Weights of a small GPT-style language model, trained from scratch on English Wikipedia: rotary positions.
MLP neurons of a small language model. Each row is named by its layer, matrix (down: output weights) and neuron, and shows model dimensions 528-719. Each number is 128 + 24 x the weight over its row's rms, rounded and kept within 0 to 255. Numbers have three digits each.
A block is one neuron, or neurons of one layer that tend to fire together. After each block is what it responds to, as a language model described it from the Wikipedia text at the highest values.

L3.down462:091097095157092110162128139151136143121125120151158109135122124096153141116114159117160112154098164121110133142170152146146166116157155120130077096113127154102122121127127148106171143131152163138118124106107167156122153110143118131106134162144156150082145108120094150086129107105153106123199113104125168125106150127084158091116156169143132147105136121146160135138112112122105112132125139136161180133113138147056142108094129108145141081148125131059151150110128158147133148122133163089127137088150122155109151129158136161105137133069095156128169182143124089131116172101143110117
L3.down1419:097166131179125112100151113145122109162136123082081111146123159112124148121082105138129143115170144134091111148118098143154157155145124127118095147162117154145097103117103124132134140110135105135125127150089120152157087106141144089157164138144141158079161118121159134143120089130114140114173158158169143122107163119151123129124119115134133178115090140172118102168098147163102115144107169137108159151135114101149157126096136141105135142151148134095157089097133121148124074094152137162142143140090120082108129104126144113090105102108149102163164133148117112134133124147128116102
L3.down1817:222142097147127153112120124125170122109133153129118142152079139114175146091151148116143137128108140105124107140113116137138111138124129123105100131100112122104123120125122122115132164145149134144165120154110140094128126072176147117120135156125130159110134116104114109142113133082132139129116154116171129146152223124108109113123142128122111118114105148131123134123135122112125130130196142171084173147102135118159113157131113142130136136120096126255117137085090108164117096103112000127138117121117182115100129149160143096164115104187077150122126114115107104110126126107139161084
L3.down1921:104128152141140124161157131132128124079096137162111125150136124155120140126109080107143194148129115121162160159132142168121100091120136113091169106147130124147147101076116123126110143153129142114091128147159112117119129149114145111103159080139090112083118155142141137118146092140122093123146127131121128100093088100086130142123125100151092150088150106141078158095129063126123140122142089143137138100134094097096132143116137106128102120164107132081130139138146127116113173155172174128121140115155095137113123113092140131082136140113126151107116142093176100147131178099124119138
Fires on "to" and other auxiliaries or negations right before a bare verb, as in need to, decided not to, don't, can sometimes.

L2.down241:084130135168112133150118121108152119127140133123073104143118142151114130110133110155100149099121129130156132136139148136120123136145141159140072135147135129106115143131138158135129117101153130142144107081122073209106096094110120126091146131143177094108104093139109118143115116110149072146173133137171124180180130125090080095093127145105149160151144135130131178151109197109093189162144093138163132101129168142126117127171105104135121110170130099066116119090121136118162123118163163147163162119124151118177131111124110111141084148124151135114168129132111123114102174145125122139
L2.down658:098168121182164130147164121111139122149158156123166165122120136144113126098120123145190132155130100100096125096110178114098118106112106153164141108109107075112126178143107109132177125159162113113111121112150142123073103142130115097175129113138147131148196145178135134119110153151139120177136132116122170116126090139138140147122161120114197149089114100111110111124132116141164132188112150133126146147123091141125123142113181161123131104163114135095151099119132133107154131174136160132137132170144130127177145130159156134077147129048121126090123145150117106119129154153143124139
L2.down721:106102068159130176103107149144154118145151105128123133130127124142161135130058128076150151133134135147118145087102113102110132091096155136148180150159134071145139088163073137092166121153119143128130126139112140130117097086134110120146128096144138110126176119125100098111150149134125177155115135129138131155131142128106132136104135125129114117136100108124099122149151139116156118155122145113141153095107137151130132156179132164151123154148152153111126107139140139165122127110144140096095164148149179136154113121134157122099100128125140162099137129094133138124144109121148099140
L2.down1054:219113187100158156135122127109135154077117143145166117138055142132116130126119088123106133136132150157100134133128117120110135166148153129112116162140149189142139109129126132128105131141096171113111115123093091116123099146149104140149139147173091111138133153095096115108172141091125121100152122146141094119161183123106097153100098150110127115116156198144153124116142121137133112151133132135140123088158142087130143114161109144113091107150111128181147142136142092118091144098118010141126148149161074071141081129100138130076148106140125106117145124112118150111150161128137159149
L2.down1208:110137114164148132145091121145113120144115102143126110083176107148154171109087142116161158160129103138116157131096116126097113128120106164162118136140105154171158137129088085137141127146143112144136131142104122162114109145135093143117141125117105171106139081141143124144104115134147154134173137081117097160136108132118143115124133105095128137089096175092121123158131131120117106139126158142126149127136157092114126117120101100095120097148134115050159115110166140092157124122125138131128135134163134131096109130094124116107141088157131119194101078114104108144132105106115140143
L2.down1301:175131117124113125118140132145124114147137093104097083107132117108159115134111134112128123173111105128116151166145145162144152139134171118169131093123114113146132144103115114127128146159112135132170171129086128119102107089079124119102120125110141148138083111158114154121116140105114132127156153144153137133127170130162124139164157151173113153113109130053106165194060120120109122130142138111132156151165084125121124151128092116118148143148157155148100143074128203097165087153147080121130109131157137126104107133137120147157104109147119102105112123124118161126139185106155128114
L2.down2361:058087095107157138141100129120140109169133146120161106157061107180131141075136119169099122138130141074159166134166128148106126139143082087107155162120144103103091162189128150111158131153103135097090076130137129142118148140144122134122114125148151151107117083126127125107134134140134155102143146191120155095156066095118099146136108071078142123143123133100083125147120149111126155111152112135161103185150145155116127104137104142142100162115124135010100135142182134154112099132135230116159139152142129126159106137115167156114099103091176140092150125132081121115115120133146092142
L2.down2560:082142129149131151125095119153124094179124148149143172094163149139131121107151136112158121133118120152114129132175102145104112165134103119105131127102147130079112101132121123072117129084143154126151130138135124108139122128166135128162101128193127175101098111101142116143117145165098146139144119118129153121141125150116105116142144134117111131148121135136115120122136115170127155117087126137128155146111141132152143110137136115119133129104129106065127144115108087137148157153081198163084109151156164135184134141138139146117126109130153115117117100154076099138132091140113092123
Fires on words sitting just before a bare verb, mostly infinitive "to" after seem, claim, appear, rumoured, plus n't, not, would, does, as in doesn't know, seemed to be, did not recognize.

L2.down619:133139166095104141110096090158120145115129128122167115139123121147112147167136153115138117151172132092082131143128125108118148199098144150065153103156132129093145127116159140118126150095132151095134138123146178138095144138108099147116166180119133172128158148136119145112150139135132149161118129121113112147134197141132139153124161120126147152147144104095116109141129143142188130134074142107142139156148124076120143143132143148137143094139108152127122065154094145091119138131125130132148120119158157184154122123124151142108118113113151135139107173115156127125146179128105107126
L2.down1079:176104157138139139097106138114125134111118124138116156113123086096113105149165148081186168112130143133123151132137158151116111088079127168068130092131117135121119133118139127101130112109105105095169125116133137164118094164122140096132125131137145162136123102109140146126143088164118116109074155136138126107135177156109093145187124132119109157141103127118105154085127118116140098116144132175106125138094109069129110141097157174161161143165113115216119107101111096133089081111141066076145120099126152127126117105134141133140123153141098132116114133125112121147117110124096075148
L2.down1531:107105151103099070139124107113124101125103116155170114121097199095101141139097133150099124142147146120104071104109179146173118132058132114109103157121128147115124097162126111110152141101136101092086137153130122136088149118105115144115119127114185112091134149170082151111143144088149118150124106148129108116145118142107141114137110124110136107119151121134160131152156091109142126132120110135131158141119113143123124146112118139125145090097139151076126110142151163147106096138168147164140089121136132186131091162072145110118113122118109149099091157171182136125114121165108145127
L2.down1790:156100118098152137127120128125160114103083136109139117105129115123146131148103096085066104116109098128103109128128122110108135117119153123111119127093192131129127120079143139150132141074140116123149173128117135144139178119118164084101135106114139118130122144131119133129154132079157131123125128146148115145114146126095116144131119119106147106159078127134074136137141115113155122118169135130128122153116106126124168160144087132128130083163115136211129109152104135134129080168095114157124108077152138127101127145158117168124160148139108133105075149124088094173118140124121119100
L2.down2282:130102115115117114123140136074130071105157117130123118112134120131136135131175119091119156127129111146098122092086129169125138078135179117115109126083142152116109090120159082152131121090159104116086139128085134094140122113120132089087122133156123178092133138150104161133143120096126111138111127129151107131104159111100128111158109101100125100086129107131151137119116163115068128105148109092136143140155120133166096111160109139126174077101152108196104112118116153128142144124184066097121102092142126167144106122140152113115103113155158157097131167154187118115131124140147133127
L2.down2438:113078132138095155161137172116125157160136127134161137110125115095089079130130151132178105143122113110130109122122143108150164115084130104137120086132092078113126157158153111099133145131127095121117131130151110089157088098101130105165137131142146123168130145107108089106110146109105139136144174082120101160152116067113143171140140098111127116098110149117121149141132112155152145141145122143138103100102105145131101124135120096093154069137124108055160123140133176112111131149153137160144120128144148122118104121144108114098129114122137124125105126119123101107098101107087153129
L2.down2447:141167105116139115111095106104185118111109115146152129129083106129122141140102127097137138132166132111157163094126163135096154166154136111097115168138135169122176149101126129114144105096122153124108157134160072122127137108109140147128159113147152112090109110149140131155177125096138128128097120131145139143117146139100163130101105146132127106168142144092159101140160096139169112134152111123115138165104083132142138141096154122132140146119162146024144132129146115122139128137141106131165144103118185135139102142069144109112099127134128154166112142136079083121138126123098145155
L2.down2517:128092143143111130133150170178121158128139159161146113121123105154123085107103136180139122107103114117116136176104146150127129175108126112111144082109134104114086129136125069115138161161149147141157151170128098128182144140142095136084149085141160085162118135112154112122104096081144143118154127104108128115165166085163122143160125118109099116075135063096133153147105148155101092130097135104125132129123201094136126101130104133131128132109107157194156066091153131116109080104122125094120119113155130113129142098128094123125120190111146101139111110127120147123116157126132126134
Final word-piece that completes a multi-token abstract noun, often a suffix, such as stupid-ity, att-itude, disappoint-ment, alleg-iance.

L6.down2403:121128150145099119172125139126142114143166129121124143138140139113087129148147062114123116124107093134085143093134137109077125093118091122129153096095144118121132135130110107091158128133165152083125145075153158138132115098115163146162110143131130130121118121162119148106130110124112094137135171145085124102143164150085147151118154121137105175088141142105140109136070144117142148102129094099129129111095115118149112140133138166090134120154133123086112099124154115107101102123110080141145156113124092150099064099118141140128118129131091125102111149132150117084150161165088125139
L6.down2674:155136123135102149146115136129108113130130130110145171124149143136127153147122111130130096109160127093143163167122144123189147102132109119115119131144099151142131107131146103124190169076117125143141129100129183110128113095113153098124117171163176120127110093125170129141099134136137178088118137149144131116134134115114157155146163113159093079097112121157134092108115143143133137149093161098112123102123134104135125148114155127138144119109134107075082141109074109137140114143147036094127147073128131131143179125118141155123138125159161126103133169149093137169173163171102161138
Final pieces of abstract nouns about social, political or emotional ideas, often before "of": awakening, eradication, rivalry, criticism, cooperation.

L3.down98:121128102131145152149130150128141126111089147089138097119104124107118134145115145142099158138143118126134073115137142148132144164151130118117113130137146134097100167126084177091107149100089109122166160143148097126140136148157131147122132132126149171141131100127152133126129055123131100119161135159089110131102134116114100129124110122149114110137111130150092107154136128101104134091136134133115152135132049185117135158124174129129128127062099147111122129116123113128145148084163151105167061101150139142146139123104118119101103172160130146167105115122158161136165122184094113041
L3.down1362:133140137102154125207090124117152128122129092129104126147129113126110179092125149097143140145145139116119170130143111072125090103129120126161150144155153136115085138134147115147106133108114117115165122145165115144180133165108125096138138148112131124134148172126134122153127119152144145162141120111104142140148185153117095145139115115128138126146125109134162151158128120104106103111123118140132096118109147158168081123110112133124088102107123108073141144138132116173165106076135140099091094131127169135116096154135105090128117110169114148088133123151168123122165127158055137119
L3.down1616:116131138112142162161096146121142127111152151152126149122129147110112146146084131112122112094107107120124101142148122176145119129184097144155143117164141152139140153095134159083122133138081114177153135128122143067125132117112153153098096134152114142142094162120162147170144119102125103148144170087125145125098132117136116097138123160131110118112081121136068144138142174165126164134118196124109115143114144105144138131131188116132115152085125126094125095137124161120132139101174162142147044122105117112109132107105116169133109162129119145136106079072171126147160113171136109134
L3.down2418:171126130125164114167120182160140132127130107160191153128110107095099139124063121152152141125125133114080153151134146163115093122110137104124122101113149117124101113104153139099118099126088119122145131088186148127111082109094140100112131156146102158120149147116114135084126133140105145151117135108120128100130168141093163134131149132125125124143114095122104165124128092100162113139167119147119159132110144141134100146050157144156142123106122153126145127140139118131139186164163118121145093110106122116116115116148137158144136100127125155144139144085128122165167123141113080105
Past-tense main verbs right after a long named subject such as a person, outlet or organization, e.g. said, described, elevated; also table bars after names.

L6.down253:136159090146089121110124130142168136109153108112149124138121133154088114138093152075126149137084120159127159147160099172131136142128104124178095134120087140140137089141097164113137145087115120125118063141139156130114087087154106115119115145166128156118101144103124125158131142165123099128164120143166100127131175144135087125135137117073158128161108093155083127125113102133105106095145146137073119150118105131110114111130116125147169148099078084227129125185131122112072117067127121102145145135181175112121121139141074125116087118162129111111088153130095131136074101149105091121
L6.down659:180128053136124114132125159133127161071092119104103081135144148135150098131097133121148102118112172150121118103114144144123110098160102117117086127120145112098148098089138140143105159139106093121149114135177117133150123172123120106085116136132080120129079144139197134107134112141118133087161131122155088160127130151156161135154078110100134130115135163133096156156162098129122129150138113162156097122125161112113092116152155181113135135150110078133143187130134128151149160087153117112092130094100130109143137144121147112145106113118142144131173129107134114138096136133145152181
Words ending a clause's subject right before its verb, often character names or pronouns in plot summaries, such as Chuck, One, it, to.